{
  "n_layer": 10,
  "n_head": 6,
  "vocab_size": 4275,
  "activation": "swiglu",
  "norm_eps": 1e-05,
  "rope_fraction": 1.0,
  "qk_norm": true,
  "init_std_down": 0.0,
  "lr_mult_down": 1.5,
  "beta1": 0.95,
  "lr_head": 0.0096,
  "warmup_steps": 27,
  "final_lr_fraction": 0.03,
  "train_tokens": 259700000,
  "dataset": "wikipedia_en"
}
MLP neurons of a small language model. Each row is named by its layer, matrix (down: output weights) and neuron, and shows model dimensions 48-143. Each number is 128 + 32 x the weight over its row's rms, rounded and kept within 0 to 255. A neuron's up and down rows have the sign that makes its largest values positive.
A block is one neuron, or neurons of one layer that tend to fire together. After each block is what it responds to, as a language model described it from the Wikipedia text at the highest values.

L2.down388 [128 167  97 161 140  92  99  76 123 124 155 178 122 183 144 125  68 146  88 138 129 143 171 148  88 133 122 184 145 158 101 131 114 164 130 162 107 105 143 147 101  96 131  83 100 127 117  87 117 105 161 109 177  78 164 135 139 143  86 160  95 112 143  78 158 101 164 129 185 201 108 141 134  72 108 147 153 138 153  72 131 164 127 149  68  93  66 122 110 117 103 123 107 131 162 140]
Description: Sentence and section ends

L7.down304 [120 138  80  59 113 106 150 133 113 182 112 119 151  73  77 119 120 139  90  99 134 133  84 167 101 137  67 129 124 107 152 183 139  69 108 109  96 137 142 117 106 114 121 144 128 169  74 163 170 155 117 144 129 123  98 155 112 107 153 113  90 120 125 101 102 157 100 136 168 145 157  95 112 142 166  75 194 138 137 167 118 120 138 156 145 160  94 164 161 140 161 162 154 140 137 255]
L7.down579 [145 103  98  96 116 118 223 143 149 119 116 143 153 111 156 102 125 147 147  83 186  83 120 113 155 156 147 160 159 154  68 141 155 173 183 179 132 172 132 137 157 144  90 103 166 123 106 146 101 161 104 117 155 188 139 129  90 153 167  87 107 150 164  64 156 130 166 138 104 101 117 128 148 129 157  98 182 125  99 125 100  53  93  84 197 120 160 121 133 122  95 114 148 138  91  93]
L7.down723 [ 93 138 147 169 116 188  99 141  51  77 131 112  86 132 150 164 148 145 114 141 104  94 162 135 142 142 139 130 108 123 154 194  91 138 145 118 105 119 149 134 140 165 181  81  48 146 131 101 110 112 125  44  72 187  84 113 117 137 126 123 128 143 137 168 126 126 136 129  82 177 116 134 119 141 139 152  97 152 152 124 127  76 107 118  62 116 144  76 160 156 119 130 151 116 189 185]
L7.down728 [184 128 165  78 148 119 130 100 119 114 190 150 168 167 156  52 152 124 109 131 171 188 119 168 146  90 116 121 139 129  87 142 121 160 127 175 148 102 143 148 127 120 148 122 101 137 111 176 109 129 123 139 113 147 106 134 121 100 129 108 139 163 122 121  84 150 127 101 134 158 118 168 112 111  97 161  64  90 139 148 166  81 121 108 166 100 129  98 181  96  86 151 107 110 123  25]
Description: Section and paragraph boundaries

L4.down9 [132 148  82 168 139 135  88 127 199 146  82 129 168 162  92  99  93 157 102 137 154 144 174 127 134  69  60 136 134 114 147 121 148 141 106 161  88 157 125  79 142 182 149 115 169 127 129 106  73 126 152 134 179 142 139 127 165 123 123  81  92 142 109 153 174 126  90 159 144 126 157 173  67  99 161 148 135 125  93 147 119 127 100 102 102 105 138  89 113  89 118 183 170 108 146 143]
L4.down124 [138  66 152 133 119 108  89 103 176 130  78 124 103 101 121 129 142 155  66 163 172 124 159 165 150 123 156  79 100  89 158 176 142 140 194 137 169 129 146 142 146 148 151 108 109 137  56 129  56 154 145 124 118  89 132 111 126 107 115 121 134 112 122 134  87  76 124 118  32 177 113 103  99  92  94 219 108 189 129 152 126 170 130 131  91 108 149  84 121 151 156 125 139 103 170  31]
L4.down149 [195 121  86 116 168 107 128 103 148 155 160 158 105 166 178 119 149 171 127  75  93 168 138 116 167  47 146 120 153 129 163  71 149  85 108 131 133 122 102  88 170 151 109 148  84 107 120 131 125 180  55 169 154  88 137 183 153 165 129 149  73  91 122 168  46  65 161 151 106  69 153 163 114 113 172 103 156 117  86 105 133  95 105 204  94 107 112 116 110 133 149 123 200 138  96  88]
L4.down186 [ 99 113 174 166 123 130 110 169 100 122 133 117 165 108 111 127 116 165 135 110 146 110 173 124  73 134 143 142  97 136 135 167 167 106 161 147 160 165 137 148  56 174 159  89 171 155 156  84 156  98 101 138 174 127 100 108 114  99 147 107 146  79 151 125 151 153  89  97 179  78 140 106  78 143 110  74 107 132 150 155 121 177 118 155 195 113 150 112 158 178 115 125  98 142 172 163]
L4.down191 [108 148 124 172 166 144  76 152 144  85 123 115 141 137 119 111 105 176 130 181 140 132 159 121 141 159 130 150 177 111 170 130 119 212 123 139  89  61 162 131 216 142 103 172 182 153  87 187 107 114 100 170 156 119 197 121 120 129 142  90  65 125 141 134 158 107 124  85 105 131 135  86  72 133  64 132 155 112 119 103 169 139 142  58 111  88 168 148 121  81 165 167 167 143 176 195]
L4.down236 [160 115 136 111 146 155 142 103 146  98 187 183 156  81  97 116 131 128 138 100 112 143 152 123 152 102 136 117 132 146 128 113 126 119 133 191 135 122 106 155 130 135  77 208 122 125 144 144 129  94 187 165 164 112 149 107 146 145 201 120 170 139 145 142  85 136  55  82 120 125 125  86 179 117 154 128 184 114  92 141  71 135 184 157 130 135 128 139  95 139 132  97 133 108 124 200]
L4.down282 [ 82  71 154 117 182 145  62 146 137 123 132  83 172 172 150 175 138 144 196 160 177  85 127  90 121 129 165 141 102 116 170 138 174  85 100 157 131  99 152 120 106 123  92 120 169  95 135 140 200  68 112 133 128  88  96 184 126  68 154  99 179 141 115 105 159 122  67 129 135 144 143 162 134 144 143  94 130  77 147 100  82 140 153  87 101 138 159 123 103 173  86 140  73 174 124 192]
L4.down427 [145 156  77 148  83 132 134 141 111 129 169 180 147 144 172 112  95  67 138 197 119  83  81 128 130 185 130  73 109 149 156 166 139 132  76 131 119 132 114 166  96 112 143  91 111 175 163 154  82 134 113  75 113  67 146 106 111 136 129 103 152 146 117 127  93 133  79  91 133 144 140  62  68 104 195 135 106 188 145 167  84  96 148 134 130  74 134 124 163 158 136 116 120  66 139 157]
L4.down460 [157 142 157 118 165 171 133 122  91 121 125 126 207  89  82  98 187 159 128 118 152 124 150  73 150 101 122 162  94 167 121 127 131 133 122 159  78  96 140 150 135 103 158 113 118 120 120 124 109 135 191  84 144 132 110  91 123 110 108 128 131 100 127 146 123 135 127 148 127 130 160 210 112 140  88 149  86 121 198 143  94 163 181 107 156 169 101 143  69 110  93 121 126 174 132 197]
L4.down521 [140 104 155 192 144 126 133 101 182 143 148 104  62 119 164 164 114 170 145 133 140 175 146 137 131 140 122 111 152 154 113 139 197 161  70 185 138 138 124 109 156 174 127 107 100 174 163 173 135  84 106  94 148 224 165 147 132  94 129 134 173 143 158 136 132 104  91 150 122 113 116 183 119 106  92 127 150 107 121 130 169 153 119 160  88  97 108 126 139 121  60 138 110  93 102 163]
L4.down540 [151 125  92 160 109 110 167 110 138 163 103 156 152 119 110  93  93 102 212 122 173 106 117  99 181  86  93 192  72 125  95 127 145  55 109 104 160 129 109 156  86  55 154 125 135 142 135 131 158 125 148 160  96 142 134 174 141 181 144  97  91 124 154 185 114  90 113 163  89 166  96 146  73 107 134 192  84 159 138 136 170 102 206 117 151 124 102  67 103 110 144 141 148  59  93 135]
L4.down672 [115 135 122 133 169 103 146 134  84  36 143 168 117 146 116 162 158 168 152 151 106 110 146 109  77 143 164 176 103 116 166 118 143  57  99 112 175  62 173  98  82  77 191 130 151 156  67  96 134  73 100 170 158  87 141 163 117  98 116 108 128 150 144 143 110 123  74 126  97 149 152 130 108  98  78 136  97 132 111  69 161 152 144 168 132 161 150 151 147  91 119 130 174 149  98  85]
L4.down696 [124 107 112 107 127 136 113 132 167 168  88  86  64 133 106 134  73 169  86 179  89 154 206 185 120 131 151 127  87 125 149 127 144 113 133 124 101 165 143 136 174 140 104 165 118 135 139 173  93 120 164 124 166 148  57 175 139 127 122  98 143  92 109 153 127 125 108 118 111 165 130 187 131 130 103 184 131 109 150 121 209 122 152 146  71 115 110 136 121 129 107  54  88 127 144 126]
L4.down706 [102 134  56  85 178 116 112 147 120 146 139 118 113 149 117  89 105  58 102 136 120 127 121 104 109 122 163 155 121  77 140 100 164 131 133 157 179 180 120 174 194 138  91 144 111 177 145 115 106 119 174 142  85  81 161 100 113 119 166  84 131 117 111 103  97 101 138 132  98 144  90 120 142 164  98 163 176 130 108 170 173 107  54 129 158 143 179  96 182  64  92 120 123 150 103  85]
L4.down708 [126 163 174 196 147 101 137  97  46 122 159 104 121  95 185 126  92 123 143 116 166 107 141 200 141 121  92 118 119 140 161 234 202 111 134 193  50 156 102 129 162 179 145 107 128 148 185 135 118  90 190 105 164 141 121 170 112 142 119 148 130 115 120 104  82 115 138 170 128 120 115 127  95 112  95 117 185 131 159 122 125 178 128 135 151  91 128 151 111 118 131 128 120 138 127  81]
L4.down756 [110 113 148 148 155 169 208  44 116 117 145 113 129 173  93 150 136  88 109 109  92  99 119 166 119 148 100 104  85  84 155 109 174 114 106 151 144 149 109 145 120 113 120 174 118 155 180  74 176 108 113 170 149 132  99 126  76 121 120 115 102  97 140 146 132 129 114  88 170 148  94 197 152 185 164 139 118  69 151 142 142 127 156  91 118 102 122 145 183 130 138 151  77 143 183 154]
Description: Mid-word continuation fragments

L7.down79 [179 147 149 135 115  89 142 123 135 145 154  77 141 123 107 117 175 154 148 144 134 168 108 160 161 131 175 131 117 120 105 137 128 176  84 128  63  71 141 143 129 177 112  89 104 140 149 158 140  93 158 119 147 154 118 105 149 148 111 103 107 147 174 109  82 207 100 143 128  96  81 139 125 184 180 123  98 135 101 109 124 128 154 157 148 136 124 153 131 212 101 140 195 122 140 204]
L7.down473 [135 139 109 122 122 104 111  98  88 153 152 147  75 150 106 152 114 116 205 157  68 122 125 180 108 127 136 105 101 108 118 123 150 140 132 180  51 113  91 208 141 128  89  40 175 140 142  97 178 148  96 132 179 189 168 164 113 123 108 166 103 121 151 120 154 140 118 119 124  81 140 112 178 145 108 117  74  60 167 142 168 124 173 118 157 132 102 164  48 150 125 133 139  97 126 166]
L7.down476 [163  78  92 140 125  94 191  82 178 137 110  82 167 152  99 157 143  78  91 126 131 112 135 155 116  94 172  72 182 194 132 221  75 111  63 150 128  82 134 131 132 105  95 154 203 143 175 217 126 106 159  85  89 113  85  75 100 155 173 155 100 121 135 155 117 131  92 119  87  84 109 162 130 161 184 125  97  67 137 124 114 182 133 116 100  85 134 166 109 103  84 101 147 135 115 129]
L7.down631 [150 118 162  80 124  99 135 146 159 126 187 102 176  86  75 110 103 135 111 167 158 100 179 160 104 179 148  72 136 131 150  94 153 113 135 191  71 122 132 108 146 152 141  59 157 147 135 163 114 111 128  96  60 228 165 122 139 123 133 113 191 100 140  76 157  83 175 105 123 142 131 128 157 152 158  74  84 133  56 173 131 111 131 128 141  93  82 141 147  92 165 184 157 224 136 137]
Description: Mid-word root fragments

L2.down364 [151 187  58 122  88 128 107 155 113 101  71 107 142 149 148  97 112 114 155 142 119 113 125 115  80 106 126  98 115 126 145 124 113  53 117 136 112 119 116 154 104 111 119 119 110 144  95 164 170 121 151 145 118 170 101 158 103 108 131  89 136 115 192 141 130 127 115 129  95  70  78 120 153 127 166  63 176 174 144 148 115 151 133 112 130 155 190 120  90 137 165 161  97 186 109  58]
Description: Place-name commas and prepositions

L2.down522 [127 131 100 103 100 153 117 117  88 145 100 134 141  90  99 118 121 150 143 153 188 159 133  88 130 165 154 152 154 121 141 121 110 183 115 166 112 164  95 152 152 152  91 175 229 129  58 157 205 117 105 113 159 142 134 164 105 163 102 114 139 111 113 216 160 112 100 134 149 154 100 137  78  57 159 173 114  89 134 171 106  82  98 122 178 109 107 109 125 117 132 133 101 142  97 141]
Description: Word-completing continuation pieces

L4.down87 [120 147  83 153 177  93 120 118 109  99 108  61 169 119 143 142  74 115 124  53 126 119 162 118  85 114 139  75 131  94  90  91  90 107 140  97 192 191 132 105 120 165 146 156  95 126 125  50 129 115 100 148 166  84 138 114 131 136 158 126 113 174 146 150  95 102 125 145 103 122  85  87  79 112 106 129 136  88  92 103 189 163 180 141 127 174 101 126 106 113 148 153 186 155 156  98]
L4.down97 [128 137 147  86  58 111 121 105 153 141 112 147 114 128  29 140  88 140 115 115 115  76 155 205 112 132  54 135 128 104 120  80 165 163 140 170 116 136 112  48 123  86  77 154 139 138 160 124 122  73 179 105 129 131 169 133 161 110 116 130 142 120 112 102 118 100 120 115 166 132 199  97 152 156  76 129 146 137 128 146 126 143 122 148  77 104 164 115  42 132 130 122 159  45 154 192]
L4.down133 [115 142 136 114 154 102 140 153  98  96 149 152 117 139 191  82 139 133  99 122  99 145 108 107 111 123 131 137 135 180 104 114 133 145 112 117 137 163 140 172  84 128 139 139 159  89 174  99 137 113 143 168  83 137 143 100 137 126 101  99 109 146 135 159 152 155 128 112 106 112 158 137 114 115  81 175 100 115  98 168 168 124 154 179 127 122 174 135  95 148 166 146 124 106  79 154]
L4.down201 [149  81  88 100  60 141 183 115  82 165 151  95 147 205 174 136 139 139  77  85  92 103 138  97 168 157 101 116 147 152  76  65  95  95 131 156 117 109 124  79 142 113 123 149 105 144 127 130 166 147 104  99 108 132 114 126 154 144  92 117 123 164  91 144  83 148 142  96 104 123 132 102 159  99 128 129 165 145 139 107 137 126 108 118 122  51  98 166 118 125  85 157 138 108 179  86]
L4.down223 [121 118 160  86 129 121 120 149 142  95 125  45  71 139 123 146 141 162  73 117 124 196  90 118 163  74 140 104 112 119 110 122 154  95 144 105 139 200  85 115 147 141 124 148 163 119 108 152  72  78  97 138 120 137 141 147 136 154 140  67 130 153 100 145 155 142 194 142 110 115 105 115 141  95 101 176 142 213 103 150 144  82  88 189 128 126 150 169 123 114 110 108 184 163 143 149]
L4.down381 [124 106 174 116 196 103 197 146 104 175 145  90 171 136  73 150 138 176 101  84 168 100 115 102 112 152  88 138 124 154 148 114 136  86 147 146  97 166 142 201  78 129 105 153  79 108  99 123 136 114 101  98  54 101 154 133  79 179 122 117 167 135 164 110  69 107 156 140 151 119 102 146 130 140 155  97  71 107 143  96 193 120 140 109 106 173 128  79 128  56 142 102 133 102 138 134]
L4.down393 [119 125 132 119 179 112 121 152 134 148 124 113 184 175 111 110 125  98 125 167 199 167 151 132 154 117 155 177 138  92 106 178 129 130 157 114 114 143 203 127 116 139 159  90 169 122 110 164  92  74 138 133 127 128 159 155  87 159 121 138 135 118 151 132 119 104 122 158 139 121 140 178 145  96 132 164  56 115 109  93 117 134 110 192 156 125 185 125 159  95 102  99 117 105  27 124]
L4.down492 [147 124 211 104 134 113 175 156 191 122 175 116 113 165 131  93 100 108  98  63 104  99 161 124 133 143  96 163 110 115  83  91 138 162 114 111 114 187 110 117 165 196 169 103 107  89 154 192 124 146 143  72 113 122 144 130 138 149 125 122 136 121 164 125 149 174 164 144  88 130 146 114  97 169 112  74 132 143 107 148 136 140  86  85 144 122 117  93 127 162 122 164 105 134 133  84]
L4.down589 [142  99 116 139 168 149 138 140 112 169 122 101 137 186 136 105  90 102 133  61 163 138 104 119 138 172 130 149 126 143 135 102 141 118 146 162 136 156 106 194 124 139 167 137 147  47 180  73  89  77 135 148 185 132 110 144 137 177 120 112 162 125 154 134 123 140 119  86 128 112  95 160 100 143 149 123 165 132 127 152 117  93 165 106 187 128 119 159 123 171  98 100 133 139 106 148]
L4.down693 [189 107 182 115 158 109 139 123 103 196 167 145 185 128 177 106 128 128  85 143 184  84 121 136 117 111 123 131 136 119 124 122  93 117 114 103 104 177 124 145 123 171 193 153 179 155 187 125 109 153  77  91 107  46 153 154 150 188 109 114  94 124 111  77  79 125 116 139 111 175 111 148 158 103  94 109 148 156 137 116 192  89 108 148 108  89 162 130  56 103 159 105 136 115  65 125]
L4.down701 [106 193 142  96 148 126 154 108  63 130 182  84  88 105 144  83 120 119 106 169 117 150 152 134 137 143 126 122 143 137 114 105 117 104 131 103 146 190 169 147  80 132 122 138 138 124 155 167 137 168 122  70  59 139 173 148 174 152 144 100 140 115  83 119 127 115 156 148 118  77 101 129 140 163  44 141 102 136 141 132 210 142 100 191  75 163 131  94 157 133 125 149 106 113 108  88]
L4.down714 [ 86 142 115 135 103  95 132 144  60  63 107 108 143 119 160 159  83 138  82 124 102 144 113 143  92 139  84 135 186 103 127 130  98 178 114 145 156 120 157 132 114 107 153 160 137  89 167 158 114  69 111 152 146 148  64 158 130 136 131 116 179 170 123 132 100 164  87 110 158 121 119 107 141 143  64  57 134 149  89 103 105 134 139 178 162 103 168 105 200 187 147 179 148 162 151 100]
L4.down718 [ 81 123 104 136 132 145 135 116 103  88 117 184 143  88 161 120 153 113 113 111 139 108 151  91 121  85 167 107 116 170 141 139 141  37 155  85 182 123 131 156  97 125 106  78  96 145  81 152 199 119 153 105  89  55 124 106 113  90 183 143 122 123 131 124 138 167 104 148 170 136 143  84 129 125 117 117 137  94 121 112 132 137 123 134 140 148 179 117 163  84 190 138 139 137 133  17]
L4.down741 [137 181 146 107 164 147 142 103  98 122 111 118 148 135  75  82 135 168 103 160 111 149  67 182 127 156 167 161 153 132 123 119 132 157 152 124 134 140 168 151 121 149 235  96 133  80 156  85 115  53 107 128 129 116 142  90 163 143 158 125 122 131 131 127 146 109 108 196  96 131  56 141  99 151  84 101 112  74  70 101 140 127  80 132 138  89 116 177 142 107 109 151 121 119 116 167]
L4.down742 [127 120  99 127 163 125  87  43 108  90 127 129 112 150 156  93 127 129 108 156 129 160 152 105 115  74 150 113 140 147  68 158 131 139 159 121 146 218 180 157  95 169 104 146 125 125 162 102 107 140  93 125 106 117 120 109 110  94  77  99 130 123 117 148 170 156  94  89  86 111 148 163 119 118  65 151  71 174 102 115 134 112 116 115 149  78 131 101 103 144 117 163 101 136  86 146]
L4.down750 [173 116 115 144  84  99 131 136 112 171 151  94 123 137 117 158  95 145 129 159 165 127 146 105 148 127 139 108 117 102 128 112 172 184 110  71 118 157 139  81 112 147 152 115 129 119 140 160 122  75 142 108 142 202 150 158 134 129 153 136  66 106  99  83 213 160  99 141 110 149 148 118  96 121  83 157  98  84 154 126 160 157 191 123 102 164 130  96 129 175 142 168 167 154 132 160]
Description: Paragraph-ending breaks

L4.down13 [101  96 161 174 117 133  90 169  80  97  99 173 124 160 154 186 132 149 176 121 177 129 107 176 159 110 117  95  85  68 132 110 134 120 137 132 138 102 150  93 139 141 145 141 147 147  95 147 117  87 102 133 131 141 145 123 132 140 153 127 132 136 119 120 180 129 116 117 100 113 136 122 142 154 132  37  81 105 168 150 153 169 213 128 152 126 131 109 108 139 130 104 173 178 103 130]
L4.down31 [106  99 102 181 136 179 120 155 186 114  97 100  72 160 132 110 111 171 122  84 142 159 107 109  98 102 110 149 128 137  93 135  72 145 165 130 136 134 105 105 109 101 177 110 149 123 147 143 162 137 166  77 155  84 150 150 127 184 166 121  79 156  99 168 132 125 137 105 135 119  79 125  95 133 123 143 149  95 127 144 151 144 206 131  71 119 119 180 121 114  84 139 162 196 122 106]
L4.down60 [124 161 180 138  61 129 108  78 111  88 139 136 123 132 123 146 130 126 130  99 145 129 118  54 120 171 105 178  78 106  24 128 129  79 137 157 127 155  89 109 162 136 135 162 164  92 103 159 118 123 103 130  92 109  78 103  95  98 114  85  40  72 134 141 119  55 152  99 144 126  87 133  78 147 100 141 133 128 120 126 103 165 105 137  70 141 139 156 118 149 131 108 157 145 136 114]
L4.down102 [127 149 134 127  89 153 108 130 115  94  63 142 166 104 162  83 108 182 154 106  80 137 125 120 154 141 128 137 156 113 105 160 160 214 103 107 153 118 178  89 134 152 113 127 130 131 106 113 122  42 160  82  82  61 154 158  90  89 155 117 124 102  82 102 153 101 149  69 119 146 109 117  95 117  93 127 168 109 119 162  89 164  86 188 125 136 126  93 104 123 142 157 129 123 187 152]
L4.down143 [122 125 110 148 153 167 113 112 141 111 110 110  80  94 135 114 159 149 135 179 117 111 155 176 108 183 135 174  47 165 107 138 109 146 127 104 100 113 102 102 133 142 161 110 177 131 137 105 111  81 143 165 160 116 187 129 151  95 142  92 159 135 114  79 187 181 112  90 114 160 122 124 107 137 148 131 132 145 152 179 146 115 126  94 143  74 114 103 180 145 186 124 129 137 123  29]
L4.down181 [119 164  90 176 136 130 170 119 119  87 154 150 133 156 127 107 113  89 127 122 123 112 139 140  89 103 155 151 114  89  60 144  86 133  81 106  69 148 160  84 152 129 134 146 140 141 132 131 133 120 136  51 105 121 161 144 135 104 137  74 107 114 189 151 155 125 123  96 128 114 100  95 199  82 152 166 113 163 115 104 124 130 211  91 113 128 122 132 140 166 145 107 135 146 159 108]
L4.down247 [119  96 123 164 127 135 114 123 131 113 143 167 143 140 105 138  92  71 140 134 144 101 153 115 178 120 121 124 156 123  82 127 145  74  95 108  72 113 127 132 150  89 117 138 111 123 118 113  74 135 107  87 147 134  81 147 118 126 154 149 199 155 170 161 113 110  89 127 107 117 114 127  58 129 135  90 121 160 132 180 143 137 108 113 154 185 118 100 134 190  48  64  90  49 108  45]
L4.down307 [ 94 193 156 175  99 104 137 146 127 139 104 106  64  86  91 181  90 138  93 139 149 167 134 147 150 174  95  99 113 125 183 174 109 116 124 173 129 144 129 144 150 124 130 127 125 106 143  97 150 142 132 142 113 137 135 135  91 146  80 126 117  89  70 102 156 107 190  89 146 115 140  88 122 108 180 122 154  68 128  97 132  69 131 105 110 127  81 181 116 129 103 133 114 114 106 153]
L4.down375 [119 110 125 170 110 136 189 131 109 108 120 159  74 103  68 149 133  92 161 126 186 144 169 133 102 189 166  94  99 115 129  82 132 129 104 144 171 178 139 184 111 128 130 109 137 149 127 169 107  86 140 121 175  89 158  92 111 101  93 135 145  73 108  95 142 138 155  89 106 106  87 121 142  97  95 128 164 155 149 132 141 102 145 137 141 128  83 155  70 144 121 125  53 103 140 177]
L4.down556 [121  99  84 149  89 143 132 144 126 120 139 134 135 131 154 142  80  99 129 112 152 113 162 146 130  78 167 121 140 117 135 157 159  94 109 125 116 154 117 143 105  57  78 153 100  97 124 143 122 101 121 138  53  78 127 124 116 163  74 112 179 142 156 148  98  96 130 100 121  47 165  85 129 103 166  71 114  73 108 128 117 206 130 129 106  92  85 114  88  82 130  93  87 166 130  82]
L4.down620 [159  89 127  94 125 165 121 170 175 125 172 130  89 225  68 168 158 159  91 148 151 187 119 137 108  96 156 228  75 142 143 139 200 107 120 167 147 129 115 176 112 141 178  84 153 110 115  71  94 102 108 129 135 136 122 123 141 135 110  48 163 155 167 118 166 128 107 156 129 184 121 179 132 125 120 110  91 131  97 120  86 166 114 188 107 153 170  87 137 105  80 144 105 131 134 103]
L4.down648 [192 106 165 120 106  76 104 137 101 106 108 117 224 168 163 139 131 160  94 133 135 123 148  99 162 156 124 129 121 135  97 145 118 113  59 168 127 151  90  88 119 211  86  94 145 144  76 113 153 135 112 159 167  71 123 150  64 155  92 152 181 166  82 136 112 152 141 139 119 115 174 128 167 108 141 159 144  84 139 123 114 143  98 111 153 133 192  74  83  79  79 172  82 116 172 144]
L4.down688 [115 117 106 142 144  52 134 104 132 133 116  93 187 121  68 122 160 170 139 148 153 163 121  72 123  97 162  66 129 153 116 118 135  90 132 146 101 149 148 177  45  73 220 138 104 154 148 154 133 147 130 158 126 125  93  94 115 105 153 176 116 188 148  76 123 120 101 153 146 103 104 168  95 140 110 111 173 183  97 137 134 108 189 171 126 135 167 129 157 139  92 140 144  78 173 121]
L4.down724 [188 131 104 187 129 143  91 152 118 100 105 142 123 117  98  82 160  94 171 172  87 156 106 126 126 124 145  84 155 152 145 114 152  62 127 187  88 126 128 141  99 123 143 144 122  91 162 128  46 133  83  94 165 111  84  85 129 144 128  97  88 172 176 113  80 156  93 138  98 115 144 164 192 124 118 114 144 109 112 128  98 140 130 150  88 131  95 145 141  99 109 111 157 167 143 135]
L4.down729 [106 149 142 159 113 150 153 120 135  83  98 142 155 138 172 152 118 163 100 117 131 177 140 160 184 125 166  78 135  99 120 111 113 120  92 126 107  80  98  99 149  95 128 158 130 157 115 161 116 129 131 173 159  88 134 123 179  73 107  53 134 110 188 169 124 143 103  87  62 136  82 123 166 161 172 141 135 177  98 164 108 125 103  83 112 142 182 118 187 165 149 168 144 212 158  83]
L4.down754 [143  43  86  89  86  87 142 118 141 135 146 121 125 199 126 143  85 144 149 119 107 115  87  69 135 113 116 120 137 121 159 141 112 111 155 129  98 160  97  73 140 101 100 122 131 146 159 139 113 119 131  93 116 120 118 158 161 148 168  95 147 197 103 160 102 162 106  78 148 132 111 103  45 196 124 111 116 127 102 114  96 150 157 185 123 158 137 124 155 152  95 175  94 104 199 180]
Description: Preposition before named completion